Weights of a small transformer language model.
Size: 6 heads of 64 (2 for keys and values), MLP 1024 SwiGLU, vocabulary 8192.
Architecture: RMSNorm before each block, rotary positions, tied embeddings.
Training: a variant of Muon for these matrices, 426M tokens.
MLP neurons of a small language model. Each row is named by its layer, matrix (gate and up: input weights) and neuron, and shows model dimensions 0-63. Each number is 128 + 24 x the weight over its row's rms, rounded and kept within 0 to 255. A neuron's up and down rows have the sign that makes its largest values positive.
A block is one neuron, or neurons of one layer that tend to fire together. Before each block is what it responds to, as a language model described it from the Wikipedia text at the highest values.

Responds to: Words in Wikipedia section headings after "==", mostly biography ones such as Early life, Personal life, Career, History, plus life words like born, married, years.
L2.gate51 [140 121 112 154 121 141 142 119 154 160 141 133 119 167 104 117 111 120 118 158 167 122 126 127 136 105 131 129 135 122 100 136 101 110  71 153 103 175 114 135 104 173 104 136 132 120 111 116  93 134 108 128 150  92 140  83  87 135 139 129 134 140 149  86]
L2.up51 [145 121 109 132 167 105 135 110 160 136 110 139 101 118 164 105  97 108 128 175 129 131 145 151 111 110 135 122  95 101 134 138 130 118  97 110  98 109  96 158 127 156 147 132 135 106 118  95 111  82 102 134 177 117 136 176 116 132 119 161 120 122 109 148]
L2.gate387 [ 83 129 108 130 132 131 143 144 173 164 116 120  84 180 131  86 145 150  75 124  97 154 105 110 148 113 124 139 122 180 132 150 177 147 162 162 123 142  81 141 119 154 130 128 112  89 132 116 127 159 151 145 145 108 135 162 145 114 131  80 137 128  91 149]
L2.up387 [ 76 131  94 147  94 131 114 179 166 184  95 123  87 148 117  96 129 184  86 134 106 132 147 124 155 149 157 128 118 138 104 121 164 143 142 138  97 160 115 121 115 180 144 181 130  59 105 147 115 141 180 143 155 122 105 123 129 130 119 140 138 102 116 146]
L2.gate406 [142  98 116 100 157 138 133 124 102 202 135 128 112 165 108  63 134 153 117 109 127 145 132 107 115 149 134 137 127 130 109  73 102 138 121  95 106 109 125  90 155 172 174 140 142 137 112 129  95 129 136 130 117 128  76 134  92  83 164 129 116 130 150 111]
L2.up406 [179 130 142 120 134 118 107 132 162 138 111 128 138 153 126 150  91 113  98 147  92 154  97 127 141 144 175 128 150 131 105 151 141 126 175 111 187 163  94 136 138 150 144 170 181 128 118  96  90 138 150  95 138 121  91 133 131 144 113 123  92 126 135 132]
L2.gate997 [152 149 124  92 169  96 136 133 154 122 131  90 116 108 111 120 151 123 113 135 113 125 109 145 139 138 134 113 144 101 123 110 138 120 158 107 124 164 150 124 175 121  95 148 120 142 133 127  99 175 141 126 118 134 126 170 157 104 150 118  91 144 165 150]
L2.up997 [142 121 148 114 135 114 104 111 101 146 120 159 157 154 115 137 121 160 122 175  94 113 127 143 132  86 113  72 161 104  88 135 117 120 125  97  86 149 126 137 121 141 129 139 107 106  95 136  75 147 141 145 115 130 148 159 100 122 139  86 110 111 121 126]

Responds to: Highly predictable next pieces: mid-word fragments (li-ber-ated, Birming-ham, valu-able), well in "as well as", widely, and "==" opening section headings.
L5.gate179 [113 136 149 119 158 145 174 171 135 150 102 157 132  87 120 116 143 128 136 127 112  71 133 113 130 106 159 143 171 137 112 125 115  77 121  80 136 156 125 128 101 112 122 152 153 133 122 129 100 185  91 142 122 131 141 174 111 152 133 129  89 173 140 140]
L5.up179 [126 177 144 121 118 120 116 130  96  88 160 163 118 133  85 148 153  79 127 127 152  94 117 112 152 132 100  89 121 102 142  79 145 138 154 105 120  86 129 102 144 155 136 146 102 119 130 110 147 133 160 105 148 143  98  79 147 129 179 125 140 109 119 153]
L5.gate271 [145 129 145 105 131 123 192 124 134 115 147 121  91 150 162  68 157 137 116 124 129  74 136 124 128 106 153 102 112 136 102 134  95 109 183 111 106 121  86  88 128 102 140 123 170 144 162 128 101 131  85 126 114 135 119  76 143 158  82 140 106 124 134 153]
L5.up271 [129 102 124 132 117 110 162 124 103  93 128  69  97 126 109 119 169 105 138 142 123 150 100 148 106  81 148 112 186 191 169 150 152 134 125 127 121 155 126  85 147 143 173 167 108 134 125 105 118  95 111 117 134 135 164 120 106 125 151 136 107 163 129 143]

Responds to: Commas right after a noun or digit that continue a list, appositive, place name or number, e.g. "Red, white", "1,650", "Louisville, Kentucky".
L5.gate936 [155 127  89 154 169 104 125 160 121 136 128 118 159 107 165 156 137  92 111 161 109 132 150 150 161 142 130  93  92 126 186 155 107 124 106  97 143 140 146  95 140 126 126 100 153 135  94 160 143 109 133 127  74  94 134 123 136 111 109 129 142 123 119  90]
L5.up936 [151 105  85 131 122 113 140 121 140 160 107 166 145 129  75 162 137 108 111 116 139 109 127 136 101 112 153  91 124  93 136 118 155 129 142 127 163 106 200 162 126 131 132 152 133 130  92 114 138 162 147  81  86  82 119 156  96 141 145 142 114 151 168 116]
L5.gate1015 [117 173 114 141 131 110 118 137  82 115 141 124 129  86 160 159 104 129  99 118 103  85 152  64  67 128  96 106 140 101 182 134 127 131 107 123 134 142 163 148 118 100 119 160 176  79 166 147 130 118 169 123 111 122  96 112  92  85 118 130 115  96 108 125]
L5.up1015 [150  99 136 148 153  85 135 121 133 176 124 149 103  96 139 132 126 133 109 129  99 160 102 152 122 121  90  97 102 102 152 142 129 114 111 151 126 110 132 130 130 138  87 132 118 136 111 143 146 115 127 101 160 141 187 130 134 121  86 119 105 137 139 119]

Responds to: Fires on the apostrophe in negative contractions like couldn't, doesn't, don't, and on commas, and, or linking phrases mid-sentence.
L6.gate12 [159  53 123 107 150 148 166 154 137  78 172 144 183 122 149 124 146 158 170 134 162 149 174  98 130 116 116 121 125 131 106 116 114  91 163 136 135 124  99 147 153 154 112 134 164 117 146 134 154  89 107 143 130 110 177 143 118 180 143 133 144  91 121 166]
L6.up12 [101 120 170 141 149 126 113 145 153 112 110 149  88 154 163 120 117 128  89  89 188 156 110 135 127 147 132 103 103 122 152 140 155 127 190 127 107 162  99 109 109 104 129 114 121 124 148  80 120 136 123 100 124  80 127 138 149 131 128 156 111 137 155  88]
L6.gate168 [140 151 127 141 142 117 134 173 132 135 150 128 141 159 119 137 117  96 155 118 125 103 119 110 144 111 125 141 121 160 124 126 118  97 148 105 149 132 111 141 126 147 105 167 139 146 129  70 135 153 122 161 109 140  90  99 170 122  88 138 141 102 113 144]
L6.up168 [116 135 132 157 123 143  94 128 128 161 119 127 102  71 112 142 104 132 115 134 116 102 117 106 175 120 141 156 107 129 143 162 101  94 139 133 115 111 139 126 159 138 156 133 124 107 147 153 114  97 167 164 124  87 120  81 136 142 142 140 142 149 141 112]
L6.gate341 [155 130  98 124  92 138 145 162  96 100 148 116 158 111 100 165 120 107 120  77 109 113 175  88 133 122 109 142 132 131  89 115 151 115 119 120 133 140 124 145  94 103 145 104 109 140 121 138 165 161 128 108 133 122 126  83 112 165 137 104 113 126 153 126]
L6.up341 [155 108 115 130 118 133 102 109 121 111 155 143  99 129 156 144  88  80  95 155  95 124 118 139 115 135 119 155 123 142 127  92 118 136  44  99 177 112 141 124 116 115 168 120 136  87 131 126 128 118 178  83 144 133 134  75 144 159 150  76 115  82 170  99]
L6.gate636 [120 124 174 141 128  94 104 102 173 150 117  82  91 169 151 137 173 151 122 142 149 162 128  86 181 178 121 123 120 138 107 116 147  96 164  74 116 140  76 104 162 182 116 141  82 129 110 161  91 111 107 186 107 120  99  92  73 115 137  97 136 157 106 154]
L6.up636 [165  95 115 169 125 106  99 147 139 152 172 125 118 174 143 145 123 138 148 132 140 119 125 149 130 109 145 156 109 131 115 149 124 158 121 126 112 116 136 156 157 182 105 135 110 135 110 149 125 206 139 105 116 146 134 121 139  94 124  95 126 156 150 122]
L6.gate706 [137 135 154 120 145  95 111 134 110 118 152 165 100 136 152 168 139  92 118 147 115 162 180 135 146 149 110 136 141 131  79 164 140 123 130 143 160 127  92 170 131 158 124 135 109 134 130 167 180 124 115 103 138 138  95  90 144 103  69 104 125 127 163 147]
L6.up706 [132 147 137 136  79 139 124 156 113 137 145 137 127 153  95 171 156 149 135 123 151  69 123 168  89 125 116 121 119 157 160 137 103 136 139 121 103  99 126 135 147 129 125 131 125 141 144 159 164  99 155  75 128 127 104 127 139 145 122 124 112 117  87 111]
L6.gate834 [142 155 117 162 138 113 103  93 117 148 127 137 114 132 149 152  88 147 152 125 155 134 125 129 118 132 116 176 153 178 134 180 145 114 109 115  71 174 144 120 139 168 103 182 132 142  97 135 140 120 122 156 149 130 121 132 117 113 169 146 121 144 126 122]
L6.up834 [114 124 137 126 122 155 147 125 106 123 187 133 117 142 112 142 117 128  95  99 180 151  95 171 105 116 138 113 159  90 121 155  88 101 175 115 154 116 104 136 124 164 151 119 150 140 144 152 125 153 134 116 131  94 140 118  79 160  73 120 147 131 153 119]
L6.gate844 [116 157 145 158 136 109 139 114 124 141 122 132 128 163 113 120 144 123 157 106  92 149 170 138 142 160 170 150 158 148 122 168 136 128 127 134 120 120 115 109 172 117 144 161 116 167 115 110 128 118 106 125 110 167 145 142 119 153 165  77  91 118 112  88]
L6.up844 [146 147 151  83 113  94 131 124 178 121 120 148 124  96 110 105  74 139 128 118 153 151  77 160 133 119 113 155 130 191 108 125 137 120 134 104 132 123 141 138 122 133 150 119 142 105 117 101 138 102 141 119  97 127 174 128 133 132  98 162 178 137 136 111]
L6.gate912 [171 101 141 157 128  96 144 159 147 150 148  98  75 123  97 121 155 120 127 107 150 102 125 130 149 152  91 113 117 110 109 143 143 100 134 165 122 150 134 151 138 119 145 119 103 106  68 120 113 131 175 158 119 106 107 122 158 144 117 118 147 116 152 139]
L6.up912 [151  95 149 198 151 128 132 104 165 114 185 162 141 134 107 173 128 182  97 106 138 105 116 137 179  81  85 144 138 105 124 132 115 127 115 157 146 149 105 167 140 162 137 120 121 152  95 126 194 167 150 144 115 134 136 114 134 134 101 111 127 156 114 125]

Responds to: Ends of verbs of describing, saying or perceiving, and their follow-on prepositions, such as describ-e/-es, depict-s, referred to, said that, about.
L2.gate123 [132 138  68 135 124 107 151 144 171 125 121 166 140  72 136 103 112 128 109 116 108 141 141 127 102 114 112 111 128 152 133 135 148 131 152 155  95 128 149 145  94 171  82 160 112 147 117 110 112  96 138 170 155 133 125 120 131 124 118 163 112 109 171 138]
L2.up123 [119 168 117 165 108 113 107  94 159 166 124 135 135 112 132 135  52 134 113 112 136 139 135 163  42 135 106  87 157 121 153 142 133 117 136 158  97 127 127  55 157 164 140 124 150 150 108 114  86 136 107 200  97  88 157  99 145 114 157 116 137 129 146 123]
L2.gate307 [161 108 124 105 121  67 158 122 105 176 117 127 141 164  99 111 146 167 150 137 121 119 150 179 127 144 122 133 133 118 146 134 136 160 129 125 133 158  81 129 128 127 161 154  91 113 138 183 149 137 120 156 164 102 113 133 147  90 154 102 147 147 129  95]
L2.up307 [149 182 106 125 132 134 145 130 132 149  94 138 143 104 122 124 134 173 144 136 113  92 177 171 170 111 109 123 163  69 128  99 141 146 134 109 158 150  77 161 101 147 139 171 122 108 129 117 181  98 139 150 164 116 117 115 152  95 140 105 135 142 147 126]
L2.gate758 [134 130 138 121 122 125  99 138 162 136 147 161 156 121 127 151 145 175 128 113  99  93 137 135  78 129 138 131 195  77 156  97 131 131 131 134 131 118 144  86 106  97 120 132 110  71 178 144 138 114 136 122 147 126 119 119 155 115 128 104 147 150 161 118]
L2.up758 [126 105 148 107 142 132 117 138 167 127 116 152 177 140 123 153 134 158 116 131 105 119 134 150 100 143 138 154 176 137 144 100 122 132 153 124 119 130 142 118 130 101 126 154 107  90 141 127  78 121 150  97 168  86 114 141 138 115 107 126 152 143 140 116]
L2.gate954 [109 150 114 109 125 115 123 137 159 165 149 129 147 103 123 182 113 136 142  97 134 147 120 122 105  93 124 105 152 177 149 145 118 117 140 164 106 113 100 129 162 121 147 138 130 138 121 139  89 138 127 167  98 173 125 158 148 116 129 136 103 108 108 160]
L2.up954 [ 96 117 152 140  98 114 166 125 165 157 142 125 125  88 131 159 128 169 147 129 113 178 134 124 146 131 132 161 167 156 161 151 115 108 127 133 121  91 145 137 158 106 129 142 115 113  97 116 117 126 107 163 129 144 123 141  86 150 115 137 129 123  98 153]

Responds to: Commas that close an opening phrase or clause before the main subject, often after years or dates: "As of 2010,", "In 1961,", "While in parliament,".
L2.gate102 [144 139 137  83 154 113 172 121 124 126 152 151 133 139 122 118 145 153 162 103 106 168 124  98 122 109 122 111 149  97 101 116 197 133 149  94 167 132 158 108 157 106 199 127 134 140 171 141 113 109 134 145 170 112 124 137 159 107 112 140 131 129 134 169]
L2.up102 [135 121 139 120 160 137 135 115 103 141 138 142 133 152 146 144 125 112 114 105 122 185 162 110 138 178  75 117 137 121 112 128 123 124 138  88 131 183 126 157 110 139  92 111  90 116 151 163  70 102 179 142 104  96 140 133 163 144 112 131 165 139 141 144]
L2.gate580 [102 134 151 123 113 133 112 108 122 152 174 173 170 144 140 141 112 156 103 120  87 117 139 175 150 132 122 154 138  51 116  79 125 119 135 142 110 126 108  81 167 125 158 122 161 140 122 133 159 132  92 132 114 104 124 131 113 136 122 141 160 142 140 131]
L2.up580 [100 154 157 150 165 149 152 121 123 157 134 130 162 139 134 115 144 166 146 124 115 136 152 101 106 137 103 129 125 118 135 115 152 136 141 144 135 107 135 100 155 111 121 141 159 116 141 113 133 138 167 180 152  81 139 112  93 161  86 129 139 137 146 122]
L2.gate876 [ 88 131 148 109 105  91  99 142  95 144 148 101 167 131 154 149 139 135 108 114 110 127 158 156  93 175 128 123 112 128 104 144 146  94 101 104 136 145 169 132 163 153 165 136 129 121 139 139 127 110 168 155 132 144 108  80 144 133  69 148 151 118 137 144]
L2.up876 [117 126 141 131 139 135 119 116 149 111 113 115 146 136 139 164 140  89 170 144 125 154 164 109  92 102 132 112 150  99 139 153 130 144 118 109 117 131 128 119  97 122 141 138 175 136 122 133 158 101 128 160 115 151 150 161 117 120 130 134 151 145 111 112]
L2.gate952 [156 104 115 139 138 131  94 125 113 126 146 150  85 114 131 123 134 110 112 133 120 199 130 137 118 148 140 140  88 117 166 146 162 120  92 103 157 147 129 122 144 107 139 134 111 147 127 141 150 136 165 105 105 116 109 121 123  85 108 114 104  94  88 126]
L2.up952 [135 100 125  94 139  73 117 139  87 138 138 146 121  95 159 120 145 127 166 141 130 148 131 100 127 143 111 134 136 177 155 120 114 130 113 110 128 131 155 129 175  97 149 146 125 145 136 115 110 172 139 141 135 110 145 108 129 105 113  94  79 143 182 129]

Responds to: First word or word piece of a Wikipedia section heading right after ==, such as In (captivity), Career, Plot; more weakly, mid-word pieces elsewhere.
L6.gate263 [ 75 139  86 109 103 126 138 162 127 122 122 139 144  87 123  90 107 132 141 101 118 111 118 107 103  95  95 156 145 170 112 146 138 117 113  89 154 140 113  96 126 138 119  96 168 150 124 149 152  69 125 160 116  94 146 138 148  89  81 146 127 152 100 113]
L6.up263 [124 130 116 109 181 134 151 137 109 122 120  80  87 114  63 114  98  85 120 126 109 146 166  94  85  90 139 131 120 178 140 147 120 101 125  97 100 132 140 136 169 109 117 145 167 113 116 142 143 120 129  90  83  84 140 138  94 167 127 123 135 147 152 123]
L6.gate378 [150 111 163 124 149 146 107 134 173 131 116  92 116 108 126 117 113 141 100 105 120  85 136 138 111  82 130 147 116 152 166 149 124  93 160 119 124 159 158 108 136 136 144 137 120 123 123 143 132  58  83 142  88 120 132  98 124  94 139  97 132 108 154 146]
L6.up378 [187 103 155 113 156 160 132 137 133 137 121  96 111 139 111  84 150 156 122 120 102 126 168  81 124 125 126 103 174 116 119 104 127 120 126 136 140 134 155 138 120 124 134 124 142 114 124 133 107  64 122 132 129 166 137 124 108  87 150 101 137  92  88 103]
L6.gate516 [114 144 139 161 162 134 135 148 151 126 109 132 125  88 145  82 105 125 122  84  98 125 137 123 105  77  91 152 131 123 124 122  96 131 133 187  76 137 169 132 150 116  95 135 149 123 125  96 108 127  99 130  97 112 143 148 119 120  99  92 127 126 117 128]
L6.up516 [125 134 124 144 135 128 153 143 124  95 134 104 140  86 147 104 140 144 128 105 128 131 127 121 131 172 117  99 131 112  99 103 105 139 129 143 163 145  41 123 122 158 135 134 153 128 116 110  39 151 151 189 170 134 119 121 127 152 115 121 143 159 124 102]
L6.gate545 [ 97 171 157 135 129 127 112 111 129 152 144  99 120 116 136 111 118 136 117 135 163 135  99 152  94 103 171 195  93 133 127 133 112 100 143  84 120 148 166  90 180 123 156 140 170 130 100 121 125  73 149 131 116 118 145 103 121 102 171 115 137 128  89 116]
L6.up545 [107 163 145 179 148  86 100 120 118 152 154 160 117  89 134 121 151 124 134 163 108  88  87 146  59 127 127 108 148 132 135 123 120  96 133  97 152 119 139 121 114 133 129 122 174 159 127 103  91  92 141 149 128  99 118 132 138 115 117 128 107 126 151 114]
L6.gate776 [165 155 100 135 130 114 157 116 140 130 173 128 102  82 123 137 135 125 127 154  95  77 106 132 110 150 110 118 149 110 147  86 118 111 119 148 105 116 129 102 129 120 148 147 111 110  77 169 136 129 100 119 151 157 125 120 135 129 120 130 135 135 177 110]
L6.up776 [143 144  95 123 106  96 202 126 123 121  92 123  95 150  95  94 134 117 102 162 124 113 113 123 109 147  89 139 156 162  99 140  82 148 126 117 107 147 100 136 135 145  88 117 142 144 153  77 156 121 118 139 164 128 103  98 123 147 134 131 105 122  98 175]
L6.gate841 [ 90 145 110 142 105 143 145 127 134 155 107 115 100  70 106 146 137 129 143 126 165 165 152 125 134 111  92 124 104 133 117 172 143 137 148 158 142 128 102 144 123 112  98 135  84 151 116 142 113  81 151  97 114  96 109 143 167 120 153  95 105 136 104 112]
L6.up841 [134 129 101  94 163 104  85 163 115 135 136 106 123 141 136 121 106 110  67 112 108 134 134 137 171 108 112 126 121 111  87  88 120 109 147 113 123 126 130 101 118 116 128 123 165 133 121  85  99 138 100 115 119 103 122  91 152  89 107 195 156 118 166 138]
L6.gate860 [ 90 140 139 120 161  92 118 154 115  91 168  95 125 165  92 157 100 145 120 101 154 105 158 108 145 115 108 194  94 179 124 148 150 107 158 144 134 147  94 143 133 101 142 156 155 129 160 124 138  97  90 126 134 125 137  92 133 101 125 138 143 128 124 128]
L6.up860 [132 112  76 102 107 168  95 134 141 124  74 139 159 104 122 127 124 184 100 129 171 103 135 148 139 136 151 100 108 154 121  99  96 116 129 109 136 121 112 180  76 159 112 148 139 166 106 109 151 122  94  78 116 107 142 125 129 144 128 121 140  90 156 159]
L6.gate926 [159 101 123 180 141 146 126 150 130 104 127 124 135  98 121  97 139 154  72 147 128 132 116 110 150 134 143 134 111 158 174 183 124 157 113  75 122 109 136 123 108 152 125 109 145 145 119 127 104 107 137  97 104 102 129 120 106 127  79 146 143 131 123 127]
L6.up926 [134  86  89 164 129 127 128 152 145  84 155 113 128  81 106  90 134 105 125 147 134 127 109 163 112 115 139 130 122 156 185 171 126 161 142 113 115 127  86 119 136 115 139 135 126 123 108 113 164 121 125  75 122 125 140 123 115 113  99 173 141 169 115  93]

Responds to: Main verbs, or their final piece, right after a named source or agent, mostly reviewers or scholars in reception sections: called, praised, argued, named.
L5.gate247 [126 141  65 149 126 130 133 133 112 132 114 107 132 123  89 154 118 121  87  60  94  99 113 108 116 169 109 124 161 140  90 111 174  58 143 162  95 157 105 102  91 100 165 116 155 115  96 120 144 132  77 130  54  96 131 128 183 130 123 101 103 107 132 140]
L5.up247 [168 151 102 170 155 113  82 117 148 135 146 141 127 142 123 133 126 136 177 101 138 115 138 142 112  96 111 140 103 149 138 118 103 108 139 159 115 135 104 123 115 118 162 138 136 148 128 163 101 124 100 153 108 103  94 117 144  79 104 139 156 119 127 150]
L5.gate695 [115 134  98 110 116 141 119  86 108 173  76 121 103 151 123 148 175 112 158 131 121 158  91 124 113 125 151 127 118 145 156 135 145  91 103 185  98 115 148 123 111  65 153 103 147 157  85 122 130 159 113 141 105 143 121 144 123 117 146 115 141 153 115 118]
L5.up695 [175 135 129  99 120 130 118 154 143  66 142 139 129 147 115 130 117 104 134 131 111  78 121 172 165 144 130  85 133 105 124 100 125 107 113 175 111 104 159 113 130 147 161 142 133 141 152  97 130 126 138 110 148 103 149 128 129 151 162 103 157 117 147 139]

Responds to: Fires on a main verb that takes a direct object, often its closing suffix, just before the object: dismissed, praised, encouraged, criticized.
L6.gate140 [122 136 124 105 162 135 128 155 134 183 179 111 135  98 160 109 137 139  95 101 120 122 126 165 139 132 108 138 149 148  92 116 136  88 128 135 134 146 166 103 117 131 149  99 129 137 127 116 103 120 100 116 121 115 101 134 140 141  80 143 146 146 109 115]
L6.up140 [142  71 105 143 128 130 132 175 102 159  93 113 151 121 109 130 145 143 151 112 111 132  89 154 119 155 129 123 129 171 160 121 159  95 132 124  65 163  94 117  69 135 128 101 106 140  82 148  90 132 164 137 108 152 148 146 111 117 133 122  99 110 130 120]
L6.gate436 [126 182 139 144 164  69 106 131 129 129 123 128 152  81 145 107 110 118 111 151 120 135 113 130 134 135 100  88  97 148 121  86 162 101 117  84 100 129 157 107 141  98 117 130 141 163 110 143 105 131 159 150  92 112 123 118 133 130  92 140 101 120 142 118]
L6.up436 [151 142 105 135 152 126 122  89 134 136 158 112 110  98 156 140 174 112  82 133 169 141 119 151 106 121 104 118 118 156 135 117 166  90  91 132  90 120  77  95 115 145 124  89 132 100 126 109 117 124 160 104 124 102  90 107  93  87 104 138 100 100 142 101]
L6.gate486 [ 99 119 147 133 147 116 114 133 165 119 123 135 137  78 137 105 172 121 113  78 135 117 108 122 134 134 185 111  91 107 171 119 140 125 119  78  93 140 110 122 130 108 112 119 109 123 189 182  93 140 108 165  69 106 167 138  65 109 105 168 160 111 130 135]
L6.up486 [116 119 141 158 123  96 130 132 151 148 107 105 138  92 156 106 160 125  93  92 145 131 101 126 139 112 148 118 114 153 131 115 116 150 141 113 139 103 124 114 117 117 110 102 122 129 130 150 102 121 149 137 134 157 153 114 141 101 116 175 139 113  83 156]
L6.gate497 [139 119 116 134 137 105 127 117 116 164 137 156 131 152 119 117 118 115 148 137 155 129 111 131  88 130 144 188 132 106 133 101 123 117 150 105 117  75  99 106  95 127 150  95 141 179  89 164  76 159 134 148 106 127 118 107 143 111 122 142 159 100 115 119]
L6.up497 [171 118  95 145 156  57  77 140 164 149 143 103 162 116  84 110 144 131 136 108 147 128  76 126 114 107 135 110 144 166 124  97 111  98 144 121  78  95 116 137 101  98 108 163 123 150 115 109  91 158 109 144 121 135 138 100 128 117 118 115 127 143 102  93]
L6.gate605 [131 131 124 127 110 128 103 140 123 119 114 109 139 172 108 174 117  91 132 114 154 118 131 101 128 132 136 153  89 143 113 131 109 109 112 115 146 142 160 172 164 137 155 106 127 103 127 149  92 127 147 156 157  86 156 141 105 136 128 177 145 144  97 124]
L6.up605 [ 99 123 161 135 161  75 107  97 142 109  95 167 186 137 123 117 137 146 103 111 140 104 115 117 108 133 139 110  85 105 175 125 125 130 121 107 128 146 135 122 192 139  77 102  92  80  99 152 134 121 151 137 144 130 147 133 113 171 104 136 100 124  85 104]
L6.gate625 [126 104 115 129 162 152 146 103 154  77 170 107 125  90 155  87 168 121 130 145 125 134 202  99 136 161 103 125 139  63 123 111 135 110 150 122 130 122 119  97 173 109 124 176 156 119 115 154 122 108 127  91 133  90 116 141 127 111 132 139 116  67 107 103]
L6.up625 [127 104 116 108 139 119 104 139 131 150 126 131  84 104 145 159 143 132 141  69 107 140 130 161 154 158 144 176 122 127 133 110 118  88 126 176 167 140 120 126 153 103 125 139 176 167 138 112 137 138 107 109 141 132 130  85 114 182 143 148 152  85 178 164]
L6.gate658 [126 109  79 124 162 145 143 154 123 112 118 157 162 142 141 130 141 110 135 160  85 133 140 157 147 139  94 123 138 113 114 139 158 162  59 153 112 126 135 125 138 122 101 130 142 128  87 138 161 124 109 153 146 122 140 147 150 148 103 111  93 127 164 139]
L6.up658 [133  86 123 132 163 109  95 115 158 103  74 122 122 133 132 160 130 106 113 151 167  92 111 128  90 100 152 152  68 117 135 104  89 101  78 173 135 156 129  80 126 125 171 130 133 151 107 132 106 131 154 118 137 122 176 141 119 119 146 154 115 148 111 117]
L6.gate823 [150 147 110 106 132 117 124 130 116 174 137 148 122 139 119 138 134 145 108 140 139  97 156 182 156  92 126 126 167 125  98  87 131 115 145 152 105 128 140  91 142 117 145  98 142 103 133 122 145 139 139 131 122 128 120 124 131 108 109 189 169 158 116  81]
L6.up823 [152 109  74 110 101 105 121 153 160 152 120 126 111 130 135 143 140 145 121 149 173 130  64 139 123 114 118 141 125 166 105 130 124  98 167 130 125 135 141 110 149 151 132 117 158 128 137 116 133 137  97 119 110 121 124 139 102 147  93 172 133 132 156 145]